From a checkpoint of a small transformer trained on Wikipedia.
Size: 12 heads of 64 (3 for keys and values), 75.4M parameters.
Architecture: learned positions, biases.
Training: a variant of Muon for these matrices, 596M tokens, 9096 steps.
MLP neurons of a small language model. Each row is named by its layer, matrix (up: input weights) and neuron, and shows model dimensions 624-719. Each number is 200 + 20 x the weight over its row's rms, rounded and kept within 0 to 999.
After each neuron's rows, "fires in" lists the words (lower case) most often at its 100 highest values on Wikipedia text that the model never trained on.

L2.up1360,188,194,185,179,194,195,234,191,177,207,202,164,197,216,173,190,218,188,219,218,188,201,202,201,210,222,216,216,204,194,195,205,160,189,177,216,196,233,235,243,198,243,204,203,198,212,182,199,242,183,214,211,214,197,169,188,202,191,231,170,214,182,242,185,184,184,228,183,224,213,237,211,218,202,187,182,200,215,220,201,201,210,162,205,218,172,186,208,231,190,198,231,196,228,223,246
fires in: "where", "while", "he", "would", "4", "previously"

L2.up2409,184,210,222,226,234,169,206,210,220,167,208,189,236,173,195,200,183,193,219,206,176,226,206,186,159,195,201,228,183,200,209,224,200,224,226,180,223,191,191,165,160,218,203,203,174,192,194,187,226,173,193,214,168,226,172,187,200,189,193,183,150,191,218,217,212,190,214,186,180,150,199,230,212,157,215,250,223,190,208,237,173,217,176,234,198,185,223,208,204,186,177,181,226,210,187,211
fires in: "this", "it", "after", "that", "once", "which"

L2.up1691,188,200,184,174,221,211,206,188,178,208,179,186,218,202,191,201,226,204,192,182,205,179,215,188,184,238,188,235,196,219,213,232,207,201,193,219,184,222,191,200,170,237,228,179,218,201,200,189,173,218,203,214,213,190,163,178,205,218,225,187,206,226,154,189,175,175,201,218,187,178,221,191,195,202,199,175,221,203,198,185,176,168,201,198,212,225,184,173,162,201,256,204,208,194,186,207
fires in: "be", "to", "had", "not", "it"

L2.up2970,190,194,181,206,197,213,197,188,199,200,193,193,211,176,199,225,189,190,214,192,199,203,208,224,227,236,202,220,190,195,207,237,194,185,204,180,214,231,212,172,211,218,213,191,235,205,221,196,211,238,168,246,231,213,202,205,192,219,175,224,191,195,221,189,178,191,207,201,242,179,214,155,200,202,181,194,208,246,182,237,196,220,181,217,211,209,187,222,193,179,158,223,201,217,212,194
fires in: "it", "so", "was", "s"

L2.up2504,194,194,195,191,202,228,214,185,198,199,198,197,224,206,187,233,218,179,245,220,217,179,225,188,186,198,169,208,223,211,193,182,245,156,232,168,210,188,190,209,201,222,214,205,179,174,214,216,207,191,198,171,224,205,184,184,204,194,243,197,192,180,173,201,212,223,219,149,225,191,210,195,202,166,205,236,228,213,174,206,202,202,215,171,195,176,199,188,179,206,189,220,208,195,194,193
fires in: "has", "a", "isbn", "age", "to"

L2.up2756,186,217,203,241,195,214,187,225,177,189,167,201,178,219,198,209,201,227,203,212,195,182,203,197,195,214,222,196,212,205,208,196,225,206,228,204,180,186,226,197,200,176,196,196,224,169,225,227,200,222,215,178,190,222,201,216,195,192,198,189,206,208,177,183,219,211,221,200,186,200,183,159,216,194,253,221,176,181,174,169,216,171,194,198,205,196,239,186,164,222,199,191,204,179,234,204
fires in: "and", "lewisham"

L2.up1336,213,174,219,199,231,182,191,258,213,184,238,210,218,214,186,182,186,187,210,221,188,198,225,189,201,178,238,218,219,195,245,223,231,193,231,217,187,207,184,176,237,182,188,194,195,189,200,191,193,219,243,193,183,189,247,200,234,161,181,177,187,153,237,212,174,168,205,204,206,224,181,208,207,204,181,205,196,201,189,219,180,234,193,207,171,184,179,203,215,204,202,171,195,177,214,186
fires in: "after", "following", "due"

L2.up1617,178,266,205,183,202,239,207,198,222,241,191,185,181,196,217,217,160,200,176,185,189,204,226,216,189,166,207,171,190,169,175,162,207,179,204,206,207,213,211,202,222,175,217,233,205,180,205,173,175,211,209,215,201,184,220,215,249,189,197,197,199,201,219,211,201,217,205,171,229,205,192,207,196,216,199,158,189,193,160,198,206,238,197,217,206,217,216,208,206,202,164,165,210,230,188,187
fires in: "that", "for", "from"

L2.up1228,194,203,227,196,203,174,196,208,209,220,199,199,222,186,201,213,200,230,189,178,123,204,179,220,196,211,183,204,222,225,209,212,174,221,167,170,221,199,221,224,229,206,216,235,206,185,218,219,211,233,191,210,195,185,178,196,231,208,197,196,217,167,227,218,202,214,214,196,191,161,185,244,219,223,203,178,169,186,194,200,176,211,208,158,198,207,188,173,202,179,198,213,204,199,217,186
fires in: "by", "with", "to", "told"

L2.up2808,201,187,211,195,177,216,225,192,161,207,215,203,217,192,229,204,192,191,205,229,176,206,232,188,217,204,232,180,177,179,195,221,224,178,219,188,195,181,194,191,203,204,190,196,192,201,208,198,194,208,194,178,168,195,199,219,208,179,204,214,198,211,217,196,204,211,199,178,192,225,215,222,220,195,219,214,200,232,245,210,143,191,215,164,230,217,228,204,198,155,204,167,186,230,206,198
fires in: "to", "for", "place", "up"

L2.up1912,171,209,232,213,157,203,207,228,223,215,160,204,193,175,235,243,210,197,199,181,177,185,200,146,203,197,202,165,177,205,192,222,198,210,236,198,176,208,202,161,206,197,195,201,218,205,208,187,169,156,159,167,240,219,187,186,222,164,221,168,233,229,199,190,194,222,204,186,178,193,207,218,201,163,183,210,198,214,206,208,150,202,187,173,203,197,177,187,163,187,199,217,161,201,175,216
fires in: "to", "by"

L2.up1607,193,188,198,192,213,198,193,242,254,178,213,200,236,225,189,201,218,193,200,195,204,213,207,222,190,209,213,190,192,206,208,180,221,189,230,221,176,211,185,162,199,209,211,219,219,182,212,208,173,184,161,219,162,205,177,168,191,180,190,212,255,200,209,207,211,191,227,215,192,212,201,197,223,196,222,217,197,221,216,197,183,200,206,223,204,188,173,190,219,205,218,221,232,187,205,203
fires in: "to", "following", "club", "other"

L2.up2442,204,206,173,201,190,210,185,206,193,211,223,162,143,213,220,207,195,223,164,188,223,181,216,193,180,205,191,172,203,237,186,184,211,219,208,185,218,202,211,188,185,219,186,205,207,163,169,221,205,205,179,212,194,194,163,181,174,219,174,190,171,180,199,219,226,187,231,202,240,191,195,222,165,206,186,212,171,253,184,226,194,203,177,215,209,205,197,202,213,172,206,189,183,180,193,183
fires in: "for", "to", "forbes", "forbeses"

L2.up675,200,175,200,202,187,182,179,202,201,175,208,198,176,236,190,176,209,219,206,223,181,178,226,185,196,190,243,240,197,205,175,193,184,188,208,234,201,219,191,233,170,178,214,201,192,218,180,217,216,217,238,187,208,179,201,187,198,175,162,178,212,189,224,185,200,206,198,162,205,167,205,202,222,152,212,247,183,158,174,212,199,182,212,179,170,190,200,194,189,210,232,208,232,214,208,192
fires in: "by", "for", "label"

L2.up2085,221,217,222,194,219,192,197,221,230,173,179,204,196,202,199,201,227,207,173,205,234,196,202,188,196,187,191,175,197,196,190,203,236,197,236,175,181,197,187,184,186,175,195,186,232,201,184,169,212,218,185,201,186,161,188,218,195,196,208,248,208,190,219,207,207,218,204,226,234,217,194,231,206,197,212,193,209,208,220,202,216,199,213,222,161,190,246,199,175,179,249,202,183,157,185,220
fires in: "by", "in", "of"

L2.up1727,213,179,191,195,210,163,206,160,228,157,170,202,240,224,173,206,237,204,225,234,184,150,201,189,197,199,226,204,208,223,190,193,243,184,196,213,201,206,194,188,198,221,236,203,241,208,202,205,216,190,185,172,264,202,187,192,229,207,220,195,199,242,229,205,205,203,157,135,202,190,212,234,209,219,185,196,174,203,190,217,236,179,246,226,198,210,193,202,207,194,193,223,190,197,211,168
fires in: "to", "by", "from", "after", "for", "through"

L2.up3061,203,195,217,180,220,169,225,212,182,177,178,176,187,188,207,202,193,227,211,193,188,208,145,207,217,177,215,194,179,161,213,212,236,177,165,196,190,191,214,200,223,188,188,214,211,197,212,200,243,227,200,186,233,195,211,190,216,204,177,202,220,207,223,220,224,208,199,195,216,186,198,197,177,178,194,167,186,222,193,192,244,248,190,194,198,148,184,181,213,216,236,226,209,207,190,202
fires in: "while", "if", "when", "and"

L2.up47,223,176,178,194,178,193,208,211,199,238,233,183,174,229,199,215,168,229,184,204,181,203,219,155,190,184,170,184,136,225,220,218,219,188,213,207,154,168,178,216,232,200,209,201,216,213,203,170,215,199,217,221,215,217,219,190,192,196,205,187,182,204,198,174,238,173,218,179,183,206,179,232,217,204,189,209,185,193,134,200,191,212,167,167,189,166,225,184,211,171,188,202,191,202,187,203
fires in: "of", "as", "into", "by", "apps"

L2.up1816,180,194,189,183,187,183,200,212,165,182,208,226,241,171,230,190,242,204,236,219,199,207,213,218,197,202,211,214,203,175,189,174,230,199,227,199,190,190,183,229,228,157,168,187,182,207,174,206,183,240,192,189,206,225,201,182,194,184,229,193,175,197,219,193,180,197,229,220,203,189,203,198,214,175,183,211,180,216,200,205,227,185,167,200,223,187,200,241,197,197,179,170,204,198,186,191
fires in: "his", "its", "a", "their", "republican", "constitutional"

L2.up2167,185,190,219,191,229,171,200,198,191,223,219,222,249,201,232,203,246,181,171,176,207,226,218,227,200,238,194,194,227,219,221,190,200,200,201,199,188,211,185,214,257,160,226,182,230,184,189,195,200,190,172,139,190,214,200,211,211,221,199,204,195,194,216,187,221,176,221,208,203,186,215,216,241,212,190,148,183,202,206,207,184,226,249,218,206,175,220,199,175,215,203,208,192,206,194,182
fires in: "as", "wulwulam", "music", "video"

L2.up2182,211,218,193,191,191,199,201,197,173,214,200,177,199,191,196,186,175,191,200,224,201,210,191,171,189,191,170,221,197,184,210,233,197,161,199,176,250,233,197,186,200,213,174,170,202,190,180,211,237,204,196,182,195,166,218,165,194,231,193,190,219,199,243,240,211,196,217,187,200,201,154,199,184,198,200,191,251,190,181,223,219,210,227,188,181,158,192,210,228,207,216,200,198,190,204,178
fires in: "a", "one", "1"

L2.up348,188,156,197,218,180,208,228,205,220,198,210,193,218,170,222,202,205,173,200,189,182,205,177,240,184,203,213,221,185,199,213,187,196,194,193,186,211,207,207,200,159,217,243,198,167,192,200,215,209,196,186,164,204,198,202,199,194,196,207,215,200,192,182,180,207,232,216,204,175,210,192,197,245,184,240,223,184,165,194,184,218,195,218,174,192,215,212,170,189,244,219,196,216,154,196,197
fires in: "of", "against", "to", "s"

L2.up544,157,248,207,221,228,185,208,218,190,201,211,176,198,241,178,205,203,194,226,181,191,170,203,182,164,199,202,224,197,207,201,202,189,171,215,209,173,194,214,199,219,224,202,186,197,200,204,182,198,166,201,230,198,187,192,193,189,199,196,166,171,211,195,180,200,171,180,219,194,215,167,236,224,208,171,165,216,217,173,189,214,200,180,218,180,200,183,205,174,197,180,199,208,189,197,229
fires in: "of", "in", "from", "per", "by"

L2.up2770,170,200,222,216,194,190,209,210,195,189,168,163,131,237,191,194,190,199,156,207,202,180,166,201,201,179,225,218,213,188,199,183,167,175,235,215,187,207,207,203,204,218,178,170,232,198,216,208,224,198,213,209,204,204,195,218,206,198,211,228,218,197,239,183,192,194,184,199,229,208,208,208,206,214,223,194,236,231,204,199,227,189,230,207,187,209,218,227,168,172,199,205,183,143,200,199
fires in: "in", "from", "well", "of", "male"

L2.up2323,237,176,232,210,191,207,196,217,189,200,207,200,191,210,208,172,218,185,200,177,149,180,203,186,221,202,206,216,169,208,218,192,206,227,188,179,218,183,220,201,181,203,183,206,172,200,200,185,208,195,196,215,210,195,206,226,193,196,182,168,181,188,195,175,197,186,211,181,214,179,211,228,191,209,197,211,216,205,204,214,170,211,223,221,199,222,205,214,208,217,195,170,213,182,186,210
fires in: "to", "for", "on"

L2.up2310,231,236,217,213,210,164,217,208,202,157,206,230,200,198,161,208,216,220,204,207,239,209,210,217,174,212,209,214,172,211,185,192,220,205,230,183,231,193,162,182,208,186,196,215,183,227,178,235,204,193,204,204,195,158,196,200,190,234,208,217,194,197,220,203,192,176,241,195,181,202,175,187,191,192,195,187,195,220,188,203,189,212,190,194,181,193,207,206,177,196,225,180,200,164,162,181
fires in: "that", "each", "saratoga"

L2.up149,191,168,210,225,240,216,193,217,213,202,154,216,157,224,201,192,196,147,198,241,199,214,163,210,192,209,220,212,192,209,182,160,204,149,179,158,192,193,203,237,161,185,193,212,187,221,223,210,209,203,213,203,201,216,205,165,212,196,196,168,187,180,198,184,215,200,205,205,226,208,209,223,199,200,127,179,200,188,218,214,222,196,189,221,176,184,220,242,223,209,214,208,177,155,214,217
fires in: "first", "was", "war", "s", "policy"

L2.up667,199,185,246,172,188,172,218,190,230,182,203,208,178,196,193,177,224,206,179,204,221,154,197,196,208,178,179,216,256,174,193,195,221,171,214,187,206,226,181,224,186,184,195,211,185,142,201,166,198,218,215,200,164,216,211,208,156,191,194,203,200,202,242,216,164,161,203,205,193,172,202,184,198,157,199,221,181,183,183,211,195,224,236,182,212,179,194,214,191,182,227,194,188,202,204,191
fires in: "w", "1", "l", "s", "korea", "at"

L2.up2894,218,206,203,204,226,231,190,197,204,185,238,231,145,209,176,198,213,205,214,196,195,188,210,221,206,190,187,215,199,215,203,191,207,202,204,179,216,162,182,184,167,216,205,176,205,188,198,204,233,178,200,189,180,214,171,184,215,212,195,187,200,154,209,227,203,213,198,164,175,221,184,214,190,219,188,191,205,170,205,176,207,215,233,183,198,181,191,216,212,204,217,196,213,185,188,183
fires in: "to", "that"

L2.up198,221,193,209,195,197,225,194,183,210,221,229,211,186,190,201,216,199,220,161,178,226,191,189,194,159,181,201,195,213,214,196,229,207,196,232,189,195,203,205,176,185,179,161,193,213,163,194,177,205,202,175,174,200,211,185,171,217,220,178,204,211,199,172,229,220,197,167,209,165,206,208,220,163,180,203,216,187,245,203,186,150,219,198,188,239,208,207,203,219,172,169,167,178,194,200,210
fires in: "for", "to", "of"

L2.up577,169,197,216,185,201,169,194,204,202,182,187,229,163,219,195,212,189,200,187,178,161,221,224,207,220,203,226,181,185,211,205,257,197,222,184,176,177,196,200,187,200,224,224,217,178,216,224,232,224,212,189,212,206,182,158,197,214,211,219,174,179,196,193,188,167,184,228,207,213,166,186,205,231,229,216,183,199,198,184,203,194,241,193,166,218,204,165,201,191,202,183,184,198,170,187,174
fires in: "to", "with", "neurocrine"

L2.up644,174,198,178,191,196,228,196,218,211,178,199,179,177,191,202,192,218,178,211,187,207,198,234,195,182,216,187,196,180,210,225,240,172,209,228,198,200,193,211,161,203,243,183,188,198,209,216,223,188,185,209,186,209,196,164,194,217,204,170,198,197,203,207,178,206,163,174,220,169,191,194,211,219,216,229,177,212,194,215,170,211,197,197,189,222,188,210,178,196,206,211,212,181,232,204,226
fires in: "the", "not", "other"

L2.up2964,187,204,192,179,194,197,235,202,199,190,209,207,196,216,192,150,170,163,188,222,212,183,195,192,214,198,200,206,200,205,187,190,199,179,199,223,174,203,191,177,205,213,220,175,215,189,208,187,205,193,217,196,196,229,224,197,161,174,211,234,219,200,153,219,207,206,228,195,181,224,211,206,173,151,209,217,211,194,226,145,192,174,202,195,205,196,191,212,163,238,240,193,176,198,228,175
fires in: "of", "between"

L2.up266,207,170,215,234,183,181,198,187,206,178,186,200,203,162,214,221,180,208,163,206,224,232,231,214,219,216,158,224,195,203,187,158,199,186,235,222,194,213,169,203,170,217,241,208,208,180,207,224,225,187,185,207,203,222,195,211,228,208,189,199,205,195,182,193,185,193,214,170,202,177,198,191,233,221,183,159,222,159,203,174,236,206,214,161,190,194,240,206,227,199,215,179,187,226,219,205
fires in: "it", "song", "building", "station"

L2.up986,191,196,191,163,216,192,199,239,201,167,221,210,197,206,202,174,182,181,220,217,182,206,229,201,220,200,197,220,171,181,206,181,189,198,195,189,214,198,205,203,197,201,186,204,251,179,168,180,218,175,199,191,237,202,160,169,217,195,201,201,205,219,203,196,176,193,198,222,197,169,190,169,217,197,195,178,206,200,219,185,207,230,194,216,204,210,184,195,208,204,199,185,229,261,176,189
fires in: "with", "as"

L2.up1177,183,202,180,226,228,197,248,197,189,199,221,200,209,194,169,202,221,205,236,218,198,184,209,202,211,209,215,197,208,191,225,184,238,185,225,219,188,218,203,199,200,216,153,190,220,208,229,181,176,206,179,216,181,184,191,206,202,219,201,234,212,204,207,168,207,209,178,198,216,214,189,220,194,206,208,224,200,199,223,224,213,193,202,228,176,179,187,184,190,245,211,194,187,194,226,233
fires in: "in", "as", "be", "to", "led"

L2.up5,187,209,194,207,175,134,197,242,194,193,206,211,204,225,179,190,164,200,163,223,197,203,217,212,178,189,209,190,206,185,189,193,206,197,213,221,177,172,185,216,203,191,219,196,212,180,206,146,209,216,196,169,178,175,208,214,182,178,171,216,201,218,198,185,239,204,192,189,229,208,185,202,194,190,181,159,186,256,210,172,205,209,176,199,183,181,185,227,195,234,196,196,207,208,170,226
fires in: "of", "place"

L2.up2980,177,192,212,222,178,179,188,227,196,192,195,224,180,203,212,172,199,225,174,206,198,180,195,228,182,180,205,237,251,227,177,182,161,188,221,216,198,194,217,211,173,213,202,186,211,177,195,188,181,175,275,178,203,227,218,208,209,162,236,174,198,216,214,220,243,226,205,187,172,185,204,183,190,223,194,177,235,197,200,183,207,169,201,235,175,192,209,214,216,202,221,174,196,148,207,172
fires in: "of", "and"

L2.up92,226,231,214,206,204,223,166,192,217,225,223,207,220,183,195,199,224,220,211,181,245,219,180,192,154,193,178,203,212,189,264,213,185,217,221,181,199,190,177,206,165,218,205,196,195,219,211,204,229,199,180,190,189,213,238,172,222,221,194,162,166,197,168,214,210,202,228,226,215,231,202,210,185,205,213,210,253,195,182,175,218,180,187,144,220,220,190,187,192,208,195,207,177,194,190,209
fires in: "that", "also", "just"

L2.up2877,183,194,184,206,194,176,220,215,231,180,208,204,210,190,189,213,179,211,156,227,192,190,203,216,181,203,221,155,203,184,180,201,192,225,231,172,243,213,189,165,195,218,257,250,230,170,177,202,194,167,222,185,165,223,175,250,205,195,192,187,187,225,208,238,206,171,182,187,198,187,220,194,198,179,207,165,207,196,202,181,221,206,196,198,200,184,195,207,214,177,207,193,203,151,193,195
fires in: "there", "it", "8"

L2.up77,191,198,216,170,214,189,215,198,186,186,207,216,181,205,197,186,220,204,202,186,195,214,225,168,219,220,220,237,224,208,206,249,223,211,197,200,230,195,230,195,193,188,218,183,234,198,204,228,220,178,198,240,216,191,179,174,186,200,194,170,208,208,185,204,241,182,208,179,180,217,185,225,209,198,195,214,217,196,210,199,167,189,209,243,212,190,224,208,210,240,194,164,221,187,195,221
fires in: "and", "from", "to"

L2.up755,202,215,188,190,194,202,225,179,218,182,196,206,248,205,199,174,222,196,194,176,210,211,185,192,200,221,206,210,157,168,221,191,202,226,185,223,146,214,201,196,190,194,187,221,196,215,204,235,212,210,176,193,207,195,193,211,227,174,250,226,229,214,219,174,211,194,240,199,215,200,227,170,220,213,185,232,215,168,206,196,172,185,188,183,176,154,193,185,215,197,218,216,187,169,183,221
fires in: "to", "not", "be", "them", "him", "she"

L2.up2627,209,159,226,202,191,215,185,234,211,195,213,193,198,205,208,178,187,257,172,202,211,205,229,168,198,241,216,196,182,187,179,223,182,223,229,215,207,157,234,186,197,186,182,201,174,189,153,201,190,172,219,196,214,171,187,207,229,199,208,216,206,204,209,166,216,198,188,204,238,177,187,227,192,200,219,185,206,233,197,209,229,207,183,200,212,218,204,206,179,151,170,185,217,214,224,205
fires in: "as", "for", "the", "announced"

L2.up240,195,216,194,161,218,183,181,192,219,202,180,211,200,195,210,207,198,232,170,170,191,193,208,194,219,219,211,209,199,218,200,184,231,231,196,195,251,225,205,215,183,189,228,234,172,218,195,200,216,177,190,228,181,183,231,168,194,198,208,193,184,207,172,219,207,207,182,172,246,196,208,201,235,187,222,198,212,149,188,197,219,188,171,191,229,240,193,200,200,170,195,220,169,184,196,220
fires in: "became", "also", "still", "his", "now", "not"

L2.up2780,198,198,195,199,216,196,193,210,210,182,184,174,170,230,222,178,212,223,203,194,214,188,227,188,193,187,217,186,146,201,193,184,200,228,184,233,190,207,239,205,194,195,221,234,202,195,211,172,194,205,214,197,225,226,160,212,206,184,203,200,215,184,200,216,220,205,170,197,161,213,217,176,206,180,173,194,226,212,197,169,226,204,205,242,210,178,201,200,215,197,155,166,222,227,201,196
fires in: "by", "into", "as", "be", "to"

L2.up2070,238,205,195,203,183,183,205,198,214,227,244,186,188,197,188,215,227,188,226,165,209,200,212,181,204,170,212,191,204,197,177,192,190,191,195,202,194,194,198,206,235,215,181,190,216,174,177,212,186,175,261,168,175,197,228,190,171,203,210,189,183,180,200,182,226,229,202,213,196,255,201,252,206,168,182,218,230,183,178,180,177,207,212,192,169,199,170,201,179,258,206,222,195,223,197,208
fires in: "to", "foreign", "by"

L2.up1651,235,200,190,187,202,216,252,229,205,137,186,164,194,201,172,179,208,201,210,230,209,179,208,198,201,221,193,209,190,193,185,206,210,212,230,194,196,234,195,217,187,156,180,164,191,188,198,206,182,184,221,139,199,189,208,166,207,236,203,185,191,217,159,178,213,217,179,208,177,215,169,207,184,238,172,205,231,192,194,213,250,188,197,208,190,212,205,173,218,170,206,218,203,194,200,194
fires in: "is", "was", "main", "first", "9th", "kelly"

L2.up1588,226,221,172,194,241,234,201,174,179,196,174,227,200,202,212,193,233,167,220,207,159,220,223,188,221,179,177,190,181,209,181,169,206,224,231,176,186,216,194,176,206,184,193,197,179,203,194,234,197,157,224,174,189,205,221,210,236,200,200,202,191,200,209,239,188,198,214,189,192,221,193,208,220,191,193,213,181,196,178,161,180,189,173,210,204,211,196,199,211,219,224,225,189,168,233,193
fires in: "and", "or"

L2.up1188,171,188,225,216,193,176,183,224,199,224,226,191,183,170,193,247,190,206,184,174,206,205,179,217,215,212,210,191,175,209,226,223,223,175,198,171,248,185,234,187,218,159,211,206,206,189,212,213,214,203,236,197,193,198,193,176,214,218,243,185,185,189,199,229,174,210,227,178,200,200,180,214,207,213,206,209,195,189,235,185,190,200,225,185,167,181,203,193,182,211,228,211,189,227,191,210
fires in: "to"

L2.up2474,217,199,201,176,201,173,213,179,215,245,183,158,185,195,198,167,192,204,220,209,202,197,217,173,211,215,212,188,195,211,232,219,210,183,212,205,193,230,208,193,178,179,187,217,201,206,184,223,226,166,204,184,187,195,190,198,175,200,207,191,181,196,209,203,218,233,194,187,231,200,188,223,197,207,194,183,229,196,195,202,193,214,153,222,174,216,201,187,204,175,219,211,245,255,206,208
fires in: "he", "from", "of", "where", "made", "the"

L2.up147,164,198,194,183,174,199,193,210,210,171,222,178,219,170,186,237,192,228,212,222,187,197,218,173,142,171,192,218,232,219,186,216,196,186,206,201,184,195,187,203,234,236,203,190,187,186,222,222,195,201,197,189,229,219,199,195,182,202,168,169,180,180,210,220,196,177,194,209,210,229,157,208,188,231,209,208,232,237,185,144,190,203,202,203,199,190,229,241,225,194,178,204,175,173,180,212
fires in: "who", "that", "macclellandi"

L2.up267,192,231,193,187,192,179,171,192,253,210,191,180,169,174,182,205,220,177,152,193,158,225,205,230,190,182,201,198,198,220,210,174,208,224,225,190,187,232,240,188,218,184,205,248,189,182,198,227,220,182,196,173,208,197,216,197,170,173,182,212,220,188,191,219,232,175,198,193,183,179,206,223,205,178,231,177,185,178,172,156,197,190,210,214,185,224,187,154,208,209,190,179,170,187,242,206
fires in: "as", "those", "most", "highest", "very"

L2.up2670,215,215,185,167,236,182,180,194,191,201,182,224,224,157,210,174,207,184,188,214,178,186,226,198,175,221,204,201,205,171,200,235,188,237,184,202,201,241,204,183,202,231,196,201,208,170,233,163,201,206,161,220,194,191,176,186,217,155,206,207,224,189,112,208,195,192,226,217,203,265,222,196,226,182,175,260,201,196,194,164,185,196,188,222,206,177,198,203,193,172,200,201,230,213,195,191
fires in: "to", "would", "not", "can", "may"

L2.up1945,183,210,225,184,183,233,195,177,218,210,219,211,201,183,207,210,164,210,260,243,230,216,212,200,169,190,199,164,229,205,193,220,201,196,193,165,189,227,208,184,225,249,188,192,210,197,201,192,185,202,173,193,177,183,191,217,204,189,190,201,177,223,197,204,206,204,230,193,188,219,217,207,171,173,201,200,218,220,208,220,175,207,183,217,194,220,199,187,227,202,199,200,165,182,209,218
fires in: "to", "of"

L2.up281,176,203,200,205,166,170,215,191,201,205,215,200,178,138,215,198,213,212,221,174,196,245,184,164,213,222,216,186,210,191,225,221,195,208,239,187,203,196,240,184,196,225,188,168,180,194,228,206,166,242,168,188,180,231,202,230,192,210,203,215,188,204,213,186,211,179,235,193,166,205,194,212,199,162,172,208,176,171,218,199,193,209,170,194,217,190,179,207,181,200,199,199,175,174,202,210
fires in: "as", "for", "between", "over"

L2.up2259,200,184,176,192,213,217,183,203,216,198,205,245,195,214,198,242,178,159,177,190,217,229,191,176,182,194,235,182,195,211,206,206,214,215,201,226,178,185,155,187,202,193,213,203,191,184,164,216,190,219,186,202,198,202,205,181,206,239,206,199,226,222,183,172,205,188,186,200,189,210,220,223,196,179,231,238,192,220,190,182,189,205,209,186,222,223,206,212,200,194,162,183,201,200,179,198
fires in: "of", "as", "to", "from"

L2.up12,212,194,196,189,189,199,224,227,228,219,204,201,178,209,151,226,184,227,181,219,230,207,208,178,205,193,230,189,223,200,217,201,193,200,186,196,168,226,200,192,249,201,192,203,198,221,173,207,167,180,206,209,207,192,156,199,178,196,229,195,215,206,192,211,219,188,170,191,216,188,201,181,165,215,149,188,196,175,210,163,255,206,213,197,196,187,193,228,214,220,205,216,192,198,194,201
fires in: "it", "they", "there", "age"

L2.up2564,226,194,184,196,202,212,202,172,165,222,199,216,181,211,166,203,160,187,179,206,199,202,206,189,186,185,182,160,207,172,177,184,190,164,183,212,171,190,206,175,201,189,222,198,207,189,178,207,194,210,170,182,199,236,203,184,190,175,234,178,198,196,228,206,201,183,190,180,208,233,193,195,195,194,231,204,226,204,195,160,209,228,194,218,191,220,191,197,189,176,233,190,201,244,176,204
fires in: "south", "career", "life", "world", "that"

L2.up2057,149,186,205,215,181,199,217,225,182,231,184,199,228,203,194,198,229,212,217,219,196,166,193,162,208,235,205,179,204,219,189,211,217,217,204,205,254,210,187,201,189,203,207,172,211,186,160,186,219,187,222,195,195,178,216,206,159,229,245,189,210,208,200,200,173,199,204,163,153,194,186,261,204,188,201,166,195,242,171,237,202,211,206,195,195,188,213,173,188,199,205,225,202,205,210,218
fires in: "one", "per", "1", "a", "three", "an"